Weights of a small transformer language model.
Size: width 256, 8 heads of 64, MLP 768 GELU.
Architecture: LayerNorm before each block, biases, untied embeddings, attention and MLP in parallel.
Training: a variant of Adam for these matrices, 133M tokens, 4053 steps.
MLP neurons of a small language model. Each row is named by its layer, matrix (up: input weights) and neuron, and shows model dimensions 144-207. Each number is 50 + 15 x the weight over its row's rms, rounded and kept within 0 to 99.
Before each neuron's rows, "fires on" lists the tokens most often at its 100 highest values on Wikipedia text that the model never trained on.

fires on: "R", "K", "F", "D", " Government", " This"
L2.up240:55 38 62 65 56 68 56 42 43 54 42 71 15 42 36 76 25 52 52 61 44 47 88 48 81 54 25 45 51 56 43 52 42 46 45 35 67 70 27 34 54 55 70 79 32 62 69 61 48 67 64 44 72 40 58 29 73 66 63 32 83 56 61 73

fires on: " his", " its", " :"
L2.up675:52 14 65 59 28 79 60 66 36 67 67 49 27 43 49 43 55 60 50 53 38 51 79 60 61 27 33 51 63 46 51 30 46 50 73 77 64 21 42 42 74 57 52 57 23 71 51 41 65 56 52 81 45 41 58 22 62 42 29 60 39 32 60 72

fires on: " ent", " trans", " re", " sup", " ext"
L2.up7:30 43 54 62 64 39 51 58 41 61 18 42 47 61 55 55 81 40 47 38 48 43 54 70 27 41 53 44 32 53 39 64 53 33 36 42 71 66 50 35 53 71 67 61 64 54 46 41 52 15 61 48 41 31 48 66 72 47 54 38 68 82 22 45

fires on: " time", " because", " make", " how", " rem"
L2.up752:50 44 43 55 58 85 44 57 50 71 50 21 46 52 47 60 88 40 51 83 26 46 66 50 35 49 46 38 52 48 54 54 31 45 49 53 68 57 31 50 83 27 44 56 65 59 44 42 85 21 86 60 32 57 50 61 49 62 41 42 92 68 35 59

fires on: " is", " a", " Total", " was", " be"
L2.up429:58 76 54 52 42 48 46 41 61 61 40 03 39 73 31 62 43 36 53 44 51 55 60 56 63 20 28 62 61 15 40 35 44 54 44 40 28 52 41 46 78 99 57 57 27 48 49 32 58 38 40 38 61 47 51 62 69 41 69 37 33 49 37 54

fires on: "',", " 2023", " 2022", "ode:", "\"", "As"
L2.up741:38 25 43 72 25 72 64 62 65 46 55 51 53 27 27 22 66 51 65 81 53 26 46 57 60 64 60 55 82 43 58 25 72 09 25 41 65 62 38 50 55 91 29 59 34 38 51 65 49 61 42 73 33 38 53 66 45 54 55 58 27 53 36 27

fires on: "US", "ER", "OR", "NG", "RA", "N"
L2.up412:64 71 69 71 63 36 40 61 11 73 43 38 42 66 66 54 35 47 84 50 15 32 52 62 59 53 41 43 45 19 30 49 56 31 50 49 37 45 54 36 54 55 59 37 51 37 51 30 56 30 49 43 48 49 41 48 52 47 69 43 27 63 58 56

fires on: "===", " \"", "/", " '", "',"
L2.up276:34 21 69 63 53 54 49 35 54 35 28 50 49 57 18 60 63 60 63 45 49 27 25 37 50 58 39 47 50 26 36 64 45 00 38 56 38 63 37 47 47 31 49 52 29 62 31 36 68 61 33 35 75 55 36 61 56 27 59 56 62 52 71 55

fires on: " well", "elt", " began", "ly", "els", "iver"
L2.up28:55 56 67 62 84 58 45 41 38 69 22 69 34 37 50 45 50 54 56 51 62 38 64 67 73 47 51 61 39 21 72 32 37 65 62 43 60 26 52 42 31 26 30 49 55 51 91 68 63 53 50 37 32 53 48 33 45 78 54 66 68 56 31 48

fires on: " gu", " E", "K", " You", " 1984", "er,"
L2.up261:44 34 66 49 68 50 49 36 45 36 59 43 63 30 46 64 48 36 65 68 52 31 54 57 46 70 31 83 76 52 33 51 47 55 22 31 54 45 47 43 27 61 57 48 61 59 42 34 52 50 55 66 46 66 48 57 49 52 80 58 26 64 56 61

fires on: "-", " con"
L2.up33:42 52 45 69 28 79 61 37 20 53 22 54 70 75 21 61 68 46 63 67 64 45 35 49 69 55 44 63 38 44 42 51 48 35 27 17 61 40 54 49 53 55 57 63 73 68 62 45 49 38 33 75 56 56 47 29 51 58 67 56 74 79 34 64

fires on: "-", "ern", "ince", "ence", "+"
L2.up64:32 47 55 62 79 56 71 57 30 40 72 49 42 59 54 57 75 51 65 45 28 53 55 59 48 53 42 55 58 38 46 34 67 37 32 48 56 57 59 50 69 40 34 28 34 55 62 48 38 54 18 72 44 59 48 57 56 48 29 82 56 70 58 36

fires on: "=", "_{", "yl", " how", "[", " ["
L2.up585:46 39 46 68 70 53 68 64 50 53 53 54 61 42 52 37 54 45 42 58 32 57 58 59 55 55 52 49 44 54 68 66 57 46 55 74 78 70 54 22 43 46 54 68 23 32 60 42 54 77 56 74 43 69 24 58 35 53 50 46 62 46 40 62

fires on: " a", "\".", " she", ").", " he", " his"
L2.up627:52 48 60 31 41 83 50 49 44 50 26 47 33 57 51 10 59 10 53 54 37 30 69 52 68 48 47 62 30 38 44 41 68 36 47 40 66 34 47 47 57 57 29 49 49 58 32 52 43 26 47 64 16 45 61 54 57 51 60 30 57 58 65 53

fires on: " inter", " sup", "°", " She", " ear"
L2.up654:34 53 60 39 56 62 41 47 62 51 62 53 42 34 54 59 56 22 44 42 63 49 75 66 64 17 51 41 58 28 53 60 48 47 78 40 55 38 48 49 45 60 38 43 77 76 52 44 24 41 49 75 19 62 33 51 18 70 65 48 44 82 45 34

fires on: "\n", " mot"
L2.up558:62 46 45 50 41 40 33 61 45 52 24 47 54 30 51 71 62 55 41 18 39 56 75 60 67 30 41 80 48 49 53 41 71 37 43 52 84 63 79 35 62 62 49 38 32 55 54 69 62 42 49 63 59 57 71 52 50 49 56 26 51 66 31 81

fires on: ").", "1.", "U", "====", "r."
L2.up335:42 43 84 54 32 53 40 32 49 57 42 65 19 29 24 64 46 59 61 69 40 54 52 62 46 49 40 43 37 38 49 39 71 52 61 42 44 51 32 00 42 50 63 52 55 71 63 42 30 51 69 32 54 53 50 66 50 57 44 56 61 55 55 26

fires on: " sl", " sp", " not", " an", " could", "'t"
L2.up161:40 42 53 48 52 63 35 49 57 65 27 44 41 57 37 64 43 41 59 64 61 70 32 64 21 42 43 61 28 50 43 64 51 30 62 54 31 45 62 42 34 63 66 71 57 70 40 50 65 42 38 65 26 50 34 38 48 60 63 67 55 38 36 55

fires on: " was", " rel", " were", " br", " be", " ar"
L2.up32:26 46 58 34 72 47 43 57 05 51 72 70 58 81 26 14 41 28 63 52 37 40 52 56 59 34 78 51 55 52 46 53 28 73 52 65 28 54 57 47 35 30 58 74 77 52 52 40 38 52 47 34 52 41 52 17 63 45 74 49 60 67 00 56

fires on: " he", " acc", " came", " G", " Smith"
L2.up132:43 58 60 65 70 25 32 60 52 55 35 50 81 23 65 49 66 43 72 54 57 38 60 32 52 72 72 59 73 26 33 55 65 68 29 41 34 76 68 46 47 44 47 57 59 68 65 47 27 68 31 39 21 46 46 30 42 79 57 45 45 49 60 44

fires on: "\n", " h", "7."
L2.up655:54 27 55 45 48 45 36 48 28 49 44 77 44 27 48 33 51 46 47 24 30 48 35 69 58 59 40 43 57 50 46 27 70 24 49 49 60 60 49 47 65 50 43 30 49 73 44 52 54 66 25 31 22 62 61 57 73 51 62 56 59 70 40 66

fires on: " his", " aut", "The", "cient", " Ac", "==="
L2.up709:36 16 51 45 33 48 69 50 52 60 52 50 49 44 51 39 63 21 52 53 33 51 56 39 36 40 27 31 45 26 44 71 30 33 39 37 71 10 60 48 51 54 65 45 06 49 54 11 41 12 13 69 62 46 58 27 52 45 77 44 56 52 46 56

fires on: " b", " adv", " just", " red", " so", " ear"
L2.up715:32 41 54 40 53 45 39 63 59 38 39 48 25 46 61 33 55 69 43 48 25 54 53 41 40 49 53 75 39 60 68 33 75 65 58 78 83 67 35 60 67 76 61 34 39 61 70 51 67 42 53 62 47 57 32 57 28 48 46 65 66 36 20 63

fires on: "ative", " based", "ized", "ributed"
L2.up511:39 59 61 61 62 49 30 83 62 49 58 50 61 33 29 42 65 65 64 57 35 25 62 62 68 17 47 48 54 31 60 34 16 63 41 47 98 93 29 18 07 53 37 56 61 51 59 55 56 24 51 31 31 56 51 67 54 52 35 53 73 63 50 53

fires on: " and", " qu", "ode:", " inv", " sub", "ig"
L2.up638:37 73 41 63 44 34 33 29 30 55 61 13 39 49 60 41 50 42 52 70 44 54 47 57 81 73 59 44 91 52 37 40 42 12 47 41 49 31 59 32 63 36 52 39 66 83 52 76 65 62 44 36 26 48 39 44 38 58 58 34 29 81 42 41

fires on: " st", "cl", " fe", "St", " spe", " particip"
L2.up55:33 36 48 37 57 50 44 33 49 56 69 55 38 26 30 80 12 51 46 51 43 27 46 60 54 63 59 41 37 41 47 37 48 46 52 38 44 60 23 38 56 39 61 61 60 29 56 61 55 35 54 83 32 73 55 56 59 52 77 27 29 49 57 53

fires on: "OR", " USA", "US", " —", "]", "U"
L2.up8:51 50 67 71 56 52 43 48 38 54 31 49 33 37 48 21 86 58 76 37 48 22 57 56 42 47 33 38 38 34 46 53 46 60 59 53 46 52 74 44 58 42 38 51 58 41 48 30 60 43 50 79 31 29 50 25 45 55 70 41 48 50 47 48

fires on: " al", " n", " arr", " requ", " expl", " invol"
L2.up626:37 54 60 38 82 37 47 70 58 47 40 34 49 45 39 48 45 17 71 44 44 55 53 57 70 74 45 27 35 30 34 65 66 10 62 61 66 45 41 63 32 56 71 43 67 57 50 31 57 42 45 53 21 61 44 54 53 45 62 26 65 50 36 38

fires on: " d", "M", "act", " dec", "-M", " r"
L2.up531:47 16 51 41 31 63 50 57 18 56 31 45 47 47 53 62 65 26 49 51 60 35 74 60 59 63 57 33 83 58 25 73 83 54 62 50 40 33 54 48 37 46 49 56 46 63 54 58 09 61 38 56 48 64 42 49 55 36 67 44 48 56 41 60

fires on: " un", "\n", ",", " \""
L2.up181:41 21 46 64 25 80 63 45 42 60 75 73 60 49 49 52 77 32 41 26 50 52 79 64 79 50 40 66 62 30 41 72 41 56 20 64 59 23 37 35 39 70 61 39 39 59 59 38 52 32 47 40 57 45 49 55 60 74 63 37 47 39 77 50

fires on: " rec", " general", " al", " par", " sub"
L2.up186:36 15 58 00 52 57 81 47 56 69 52 52 53 42 77 45 63 52 35 34 50 42 50 47 38 60 52 37 55 33 30 47 65 39 64 48 57 69 40 50 40 50 63 40 68 61 40 60 48 56 50 63 54 75 36 59 79 53 70 57 55 69 30 46

fires on: "\".", " inter", " footballer", " artist", "-", "="
L2.up686:36 49 75 59 23 56 49 44 32 69 45 42 68 40 53 17 65 34 76 44 59 32 49 73 46 30 47 71 54 47 56 26 35 41 65 85 44 57 62 30 63 57 68 52 54 64 42 44 53 39 64 61 38 53 51 72 64 68 42 40 52 43 53 50

fires on: " 202", "US", " exp", " hon", "-0"
L2.up364:69 39 54 54 68 49 42 50 33 64 53 70 39 29 43 55 67 63 63 48 55 35 41 37 29 62 46 40 52 50 38 49 47 16 85 44 53 37 22 38 55 58 48 57 55 47 24 38 45 70 76 59 35 61 49 37 57 44 54 54 55 44 36 75

fires on: "G", " ab", " Cong", "=", "K", "On"
L2.up180:46 37 48 60 23 54 62 64 44 30 44 61 53 58 58 48 73 18 56 35 41 19 60 19 63 43 47 66 31 39 54 58 36 46 46 46 44 89 47 57 48 45 39 44 57 46 39 74 52 32 45 33 33 56 47 42 40 82 60 11 47 56 53 47

fires on: " film", " business", " company", " character", " fire", " poss"
L2.up405:37 42 39 48 57 57 40 25 60 51 22 43 65 49 51 50 42 46 43 60 26 60 61 42 63 72 44 57 83 47 43 66 37 57 52 65 64 61 49 69 52 45 39 56 43 73 51 58 66 60 20 29 57 37 61 35 47 28 58 48 55 51 29 51

fires on: " %", " Votes", " After", "==="
L2.up615:05 34 49 40 40 64 56 39 80 46 41 54 57 35 53 66 54 45 45 68 40 54 38 54 52 49 35 72 59 43 46 62 52 21 42 43 73 45 70 47 54 14 70 79 54 74 53 52 65 50 66 72 57 62 38 40 74 43 73 21 56 69 47 39

fires on: "ph", " add", " there", " sl", " den", " total"
L2.up535:50 52 63 75 22 72 51 45 33 79 31 85 22 46 21 67 63 52 36 52 52 48 48 43 49 49 48 41 58 41 40 45 27 55 49 57 45 37 65 38 66 64 48 50 51 38 61 30 55 57 14 56 37 36 63 32 56 60 58 47 58 62 44 50

fires on: "ing", "-", "S", "osed", "-t"
L2.up350:87 40 40 53 23 48 72 57 42 52 50 42 66 64 25 53 67 82 43 35 67 76 48 52 81 60 19 52 51 75 38 38 43 27 33 52 52 63 38 52 56 61 34 57 40 47 38 46 56 50 53 51 54 45 57 59 46 68 63 56 81 71 38 68

fires on: "ag", " 202", "alk", " 201"
L2.up331:32 55 60 68 61 56 58 40 16 58 28 51 49 50 55 65 65 47 33 37 35 43 68 25 48 45 42 31 37 70 50 09 45 59 15 45 54 43 44 41 89 75 41 29 50 39 32 53 44 59 61 56 53 51 29 73 58 50 46 48 43 66 42 58

fires on: "ification", "arter", " if", " system", "cc", " still"
L2.up559:59 37 59 36 43 37 82 51 32 53 43 40 38 28 40 98 25 57 65 81 69 44 50 66 55 37 51 87 44 50 48 63 58 37 45 17 43 62 69 50 43 61 58 68 55 48 64 31 78 38 35 46 60 43 55 47 50 49 37 46 49 42 58 27

fires on: "L", " Kar", " Sen", " Prov", "inc", " Represent"
L2.up326:34 15 58 48 22 64 49 59 42 47 41 65 31 57 76 44 45 29 32 66 31 15 58 59 72 49 58 58 56 08 49 35 85 60 37 63 63 48 52 30 33 46 57 69 63 33 12 34 48 52 55 58 52 65 48 70 66 63 51 73 46 24 63 68

fires on: " American", " Japanese", " Japan", " Swed", " v", ".\""
L2.up646:56 53 53 57 43 50 41 66 54 20 86 26 60 46 38 20 48 35 86 60 55 45 48 34 50 51 63 43 40 44 38 46 49 35 43 73 46 62 67 55 63 43 53 56 57 43 42 18 33 47 75 71 32 52 50 72 54 68 46 23 49 53 56 57

fires on: "%", ").", " wife", "4.", "6."
L2.up245:64 69 41 60 72 35 46 36 39 48 47 28 67 59 44 41 82 57 48 61 35 19 48 76 53 59 36 61 34 52 82 07 43 30 00 67 46 43 43 19 38 71 41 48 71 34 67 63 68 52 52 57 35 55 71 78 58 43 37 51 28 30 57 43

fires on: " ext", " sup", " cont", " es", " phot", " ide"
L2.up421:57 49 67 56 30 39 63 51 28 75 24 61 83 51 30 46 84 22 67 59 49 52 39 41 87 66 68 59 32 69 50 50 66 58 43 71 81 65 51 49 68 55 73 47 75 52 31 60 68 21 34 45 41 61 52 48 61 43 44 44 61 62 50 52

fires on: " gen", " for", " imp", " within", " det", "  "
L2.up450:42 80 56 50 27 35 51 57 27 66 47 62 67 64 43 56 44 56 44 29 56 40 58 63 59 50 56 63 34 30 35 36 39 00 41 53 85 44 40 59 56 57 51 57 40 47 54 48 65 74 65 52 72 41 66 62 70 37 31 57 61 49 47 63

fires on: "orn", "hen", ").", " ===", "til", " Feb"
L2.up690:27 47 25 74 17 71 43 58 53 53 28 75 45 41 51 40 38 38 51 33 42 39 54 56 35 53 54 51 69 59 37 28 69 45 42 49 60 60 70 39 38 51 41 27 47 55 28 62 55 56 51 75 26 45 11 45 21 57 53 45 61 85 55 77

fires on: " who", " U.S.", " States", "ican", "==", "mercial"
L2.up436:41 62 33 34 69 46 35 64 62 84 66 27 46 49 62 35 30 58 71 20 28 39 42 51 26 41 71 79 59 67 67 57 75 50 49 50 58 50 52 35 57 48 39 67 56 49 30 55 51 54 56 62 33 47 28 44 49 43 75 46 47 36 22 60

fires on: " spec", " 191", " centur", " post", " 189", "cept"
L2.up47:34 71 51 65 29 50 78 48 64 85 48 46 57 39 52 58 51 03 51 67 50 60 49 58 32 69 54 55 54 62 46 42 61 57 32 67 59 72 60 35 66 78 71 52 49 69 38 68 63 51 37 41 66 56 35 41 39 64 69 63 47 56 49 56

fires on: " reg", " position", " individual", "angu", " 100", " general"
L2.up374:52 37 65 16 44 54 51 51 76 41 48 49 49 24 44 63 38 56 68 44 51 55 49 66 60 51 62 50 60 42 33 39 43 15 58 45 57 37 52 38 88 54 65 86 44 58 68 63 58 47 35 78 58 39 64 37 53 75 50 24 40 40 39 54

fires on: " St", " Th", " th", " Fer", " Sc"
L2.up665:27 44 67 51 51 41 37 50 39 46 57 41 63 25 66 39 29 19 66 45 53 39 42 95 47 70 60 44 44 27 57 44 48 55 67 50 41 62 72 69 51 40 79 47 58 19 29 45 54 67 61 37 32 34 18 28 88 91 41 61 21 50 36 58

fires on: " sp", " 201", " aff", " Des", "N"
L2.up112:57 32 62 63 63 60 58 34 47 63 69 60 44 70 46 63 30 52 88 44 34 47 24 34 46 56 39 41 61 47 61 46 68 41 27 52 41 29 41 58 46 69 35 41 80 28 40 59 56 48 54 69 42 57 69 40 52 54 54 56 81 50 48 43

fires on: "to", "O", "N", "G", " So", "K"
L2.up681:47 43 48 29 49 71 57 48 32 47 70 55 47 38 27 43 50 37 67 63 53 36 62 36 48 48 32 38 62 24 51 45 50 76 47 76 53 79 48 54 39 27 37 44 69 53 47 47 38 45 50 49 29 66 53 55 36 51 80 38 47 69 52 71

fires on: "A", "a", " la", "u", " Sa"
L2.up644:34 22 59 33 57 51 45 55 31 67 55 49 77 56 46 53 59 25 53 53 35 45 56 50 59 19 59 69 70 39 67 42 43 20 27 53 38 49 66 50 73 58 42 68 45 39 74 30 48 25 51 61 59 16 61 63 59 65 52 38 54 81 00 68

fires on: " pro", " le", " town", " rec", " war", " ra"
L2.up363:60 45 59 18 19 72 30 68 49 60 50 46 38 62 30 55 59 38 51 42 34 36 56 61 74 63 41 30 56 51 31 28 47 34 42 76 70 52 66 50 40 53 67 49 61 32 69 40 51 57 33 32 44 30 52 48 39 60 38 72 61 51 37 61

fires on: " 3", "ecutive", "ency", " lim", " State", "23"
L2.up134:63 47 71 56 60 64 57 34 69 21 55 50 28 25 24 57 68 48 67 37 62 19 56 53 65 57 18 56 41 33 42 17 42 17 33 43 50 37 28 63 38 20 63 46 47 63 73 48 70 48 47 59 28 42 42 70 41 50 56 58 43 67 42 50

fires on: "K", "O", "F", "L", "T"
L2.up676:44 80 49 68 58 64 41 43 32 68 37 51 51 20 36 73 65 46 50 78 45 47 68 37 30 22 12 49 26 80 67 24 39 43 33 55 57 58 70 34 81 31 50 56 84 56 53 49 55 49 58 45 46 31 52 36 59 59 59 52 77 51 57 70

fires on: " del", "lo", "',", "heast", "to"
L2.up141:71 34 61 45 60 52 23 41 60 67 68 47 41 64 53 68 64 67 61 52 40 48 48 46 52 47 51 54 77 51 48 69 80 49 57 59 66 57 37 45 36 58 67 45 64 59 55 70 64 55 45 63 31 46 42 29 72 51 75 43 48 11 42 44

fires on: "\n", " no", " a"
L2.up678:41 40 53 52 11 65 39 69 34 51 30 21 45 66 25 35 61 17 69 66 42 33 66 49 44 06 34 39 47 27 56 27 42 29 64 39 60 62 52 25 47 74 51 73 29 52 45 45 39 33 51 70 39 42 43 19 60 53 50 44 54 53 39 48

fires on: " On", " but", "On", " because", ").", " which"
L2.up338:66 44 39 63 60 37 53 47 52 20 40 62 32 74 35 43 36 42 53 30 33 47 60 82 31 19 48 46 32 43 68 37 52 70 30 72 36 61 42 58 39 33 38 50 54 43 54 57 58 42 32 54 75 35 44 50 24 28 43 24 66 41 44 71

fires on: " Miss", "ib", " \"I", "'t", "ach", " enc"
L2.up105:43 79 70 48 19 46 34 54 60 54 92 35 90 46 45 53 55 23 43 49 37 40 56 09 53 61 32 50 68 57 36 51 19 47 81 56 61 51 55 62 78 31 18 53 33 76 54 59 64 34 34 78 64 18 72 46 65 59 34 45 52 61 17 52

fires on: "ience", " time", " school", " education", " because", " where"
L2.up118:58 41 47 47 46 54 56 44 51 49 37 42 45 28 35 68 40 52 55 71 52 14 52 40 40 44 33 47 46 67 16 51 50 43 44 54 41 35 44 61 90 68 34 36 48 49 65 24 61 30 36 59 41 50 32 71 50 38 41 42 68 41 49 49

fires on: "T", "R", "D", " month", "NG", " 198"
L2.up390:33 52 38 57 70 63 48 38 31 44 21 41 44 28 48 75 48 35 58 51 48 16 33 57 38 55 29 52 67 38 39 42 40 41 64 46 71 61 49 24 41 54 75 61 38 52 57 23 47 30 55 54 35 64 55 42 54 69 51 28 53 68 15 42

fires on: " ret", " which", " because", " who", " recogn", " June"
L2.up89:58 39 71 60 47 48 44 52 41 62 25 48 36 50 52 40 44 35 66 54 27 39 50 48 56 46 44 61 46 57 58 18 74 56 36 49 64 71 69 54 63 64 67 76 58 39 66 80 78 57 11 55 47 33 46 67 34 40 40 56 65 61 45 52

fires on: "E", "B", "K", "b", "G", " Ro"
L2.up504:14 49 50 44 41 52 46 50 36 48 65 55 42 54 45 40 47 33 28 74 47 25 69 56 43 44 61 74 58 50 66 24 34 17 51 69 59 64 24 47 34 57 20 47 65 28 22 61 56 48 35 60 49 52 61 76 65 42 52 60 43 52 61 55

fires on: " cont", " att", " trans", " re"
L2.up543:44 61 60 62 56 45 63 67 21 79 36 40 57 65 40 33 52 36 70 50 28 72 40 44 55 51 74 33 56 74 55 65 46 52 51 44 33 63 36 66 68 76 66 74 71 88 56 54 23 61 47 73 37 73 45 58 56 43 63 48 49 71 31 61

fires on: " 202", "==", "===", " sub", " %"
L2.up63:26 58 46 49 41 76 71 53 81 20 55 18 47 30 39 54 38 39 40 73 39 45 28 36 41 45 36 63 35 38 45 20 45 19 41 46 65 73 75 64 55 62 41 57 30 50 70 59 52 52 40 56 66 35 46 45 38 22 44 42 75 57 52 63

fires on: "O", "G", "ability", "W", "D", "F"
L2.up729:42 43 75 29 51 68 49 45 58 56 12 62 23 40 55 47 50 69 57 41 63 42 64 64 58 70 40 40 57 42 49 50 73 52 66 61 48 76 35 29 67 41 57 62 63 60 73 41 76 45 72 40 26 47 45 23 41 27 76 31 62 42 31 64

fires on: " dep", " ren", " sup", " en", " col"
L2.up495:45 77 43 27 39 62 45 61 43 54 35 68 66 74 57 25 33 44 53 49 24 44 40 64 54 76 46 43 87 53 43 66 69 24 42 69 50 58 55 45 40 53 68 28 52 56 45 62 46 53 43 91 25 41 58 35 31 42 39 30 57 45 48 87

fires on: "==", " will", " language", " French", "ical"
L2.up462:23 43 49 45 82 69 54 52 34 43 62 71 60 41 43 33 51 27 46 70 37 65 35 82 52 49 46 61 40 39 40 46 67 30 18 37 66 54 86 31 61 40 73 75 53 50 47 49 65 48 50 57 66 42 23 61 69 40 51 39 40 43 51 37

fires on: " n", " (in", " Br", " E", " (N"
L2.up488:28 46 38 66 67 57 45 46 43 65 67 43 52 50 47 39 76 28 54 51 42 40 82 32 33 57 52 38 85 20 43 57 58 36 62 42 60 25 53 45 71 68 47 40 63 44 27 52 43 51 44 81 52 43 45 34 39 57 34 43 58 53 62 77

fires on: "sp", " g", " hand", "ow", " tra", " sh"
L2.up662:47 34 65 20 29 49 48 58 65 67 49 43 47 50 45 57 57 40 40 22 64 28 67 41 41 53 45 89 41 61 60 68 41 45 59 46 38 59 57 25 35 58 35 60 67 93 79 56 68 26 40 59 28 56 49 43 36 57 45 33 20 68 39 35

fires on: " he", " age", " adv", " long", " km^{2}", " em"
L2.up616:57 60 63 69 50 51 25 45 35 40 51 47 34 37 31 89 63 14 34 39 37 47 46 33 31 39 47 38 42 53 43 39 60 24 37 56 84 45 55 40 66 23 60 37 47 73 44 45 39 40 36 70 04 66 11 45 57 53 52 34 35 58 39 14

fires on: " ex", " tra", " acc", " arr", " str", " Dr"
L2.up321:48 39 57 50 50 27 46 49 61 29 40 26 72 32 46 42 65 33 22 63 86 36 65 44 30 45 70 29 56 60 72 47 34 64 55 60 64 23 42 41 40 62 55 64 33 50 66 59 66 50 40 42 41 40 34 53 68 96 76 22 48 61 35 60

fires on: " sup", " dep", " Fer", "imin"
L2.up220:58 74 63 51 36 47 42 68 65 50 48 64 55 36 64 45 43 47 29 67 46 45 68 55 80 46 52 27 51 51 73 45 61 20 19 54 58 45 49 43 63 63 78 36 36 64 63 44 50 72 48 67 34 40 38 49 64 36 44 47 63 32 31 33

fires on: " due", " acc", " cre", " led", " le", "7."
L2.up376:27 70 52 52 46 54 27 61 26 59 37 20 54 60 43 55 41 35 64 55 32 36 44 53 42 17 13 40 43 22 49 42 43 40 23 45 83 36 16 50 65 70 73 68 30 44 59 63 60 48 46 44 32 44 44 20 59 40 71 42 59 50 51 51

fires on: "ris", "vel", " spec", "ount", " Jean"
L2.up236:23 64 68 72 47 55 57 58 50 60 65 55 24 43 17 43 37 24 51 57 44 37 27 50 57 64 39 56 56 63 25 51 94 53 64 61 57 28 49 43 57 26 71 63 54 56 18 46 32 55 29 58 34 56 49 64 64 60 42 57 49 00 27 70

fires on: " end", " back", " rock", " cover", " make", " mark"
L2.up620:43 81 53 79 35 27 58 53 52 26 60 47 50 40 44 63 60 51 48 53 44 51 52 43 42 32 69 67 42 65 20 47 43 33 39 56 67 60 62 48 42 80 53 61 53 38 55 71 55 31 34 68 60 26 38 54 57 48 60 19 43 38 67 40

fires on: "end", ");", "ed:", "s;", "|---|---|---|---|---|---|", "ru"
L2.up595:55 53 64 37 21 42 59 61 56 75 51 51 55 72 68 34 48 29 45 57 58 18 46 57 39 33 29 66 52 55 38 45 49 40 61 55 60 45 73 52 50 42 49 54 40 41 53 23 41 47 30 57 56 37 30 40 63 56 52 43 35 81 59 65

fires on: "sp", " un", "-c", " own", " leg", " inv"
L2.up366:57 48 76 51 19 46 20 45 52 52 69 33 26 36 52 56 56 45 44 70 27 69 65 64 27 60 52 57 39 69 56 73 65 58 67 75 63 45 52 27 50 55 45 36 44 84 59 59 41 37 33 37 62 21 47 49 79 54 50 17 00 60 58 28

fires on: "por", "ure", " this", "lish", " that", " class"
L2.up756:41 59 46 48 56 83 59 55 62 64 46 91 32 47 61 67 69 61 43 72 38 64 55 64 62 66 40 74 49 82 69 47 79 39 63 40 60 65 77 40 44 68 29 39 58 54 47 61 49 86 37 38 15 41 37 21 23 31 32 45 45 29 45 32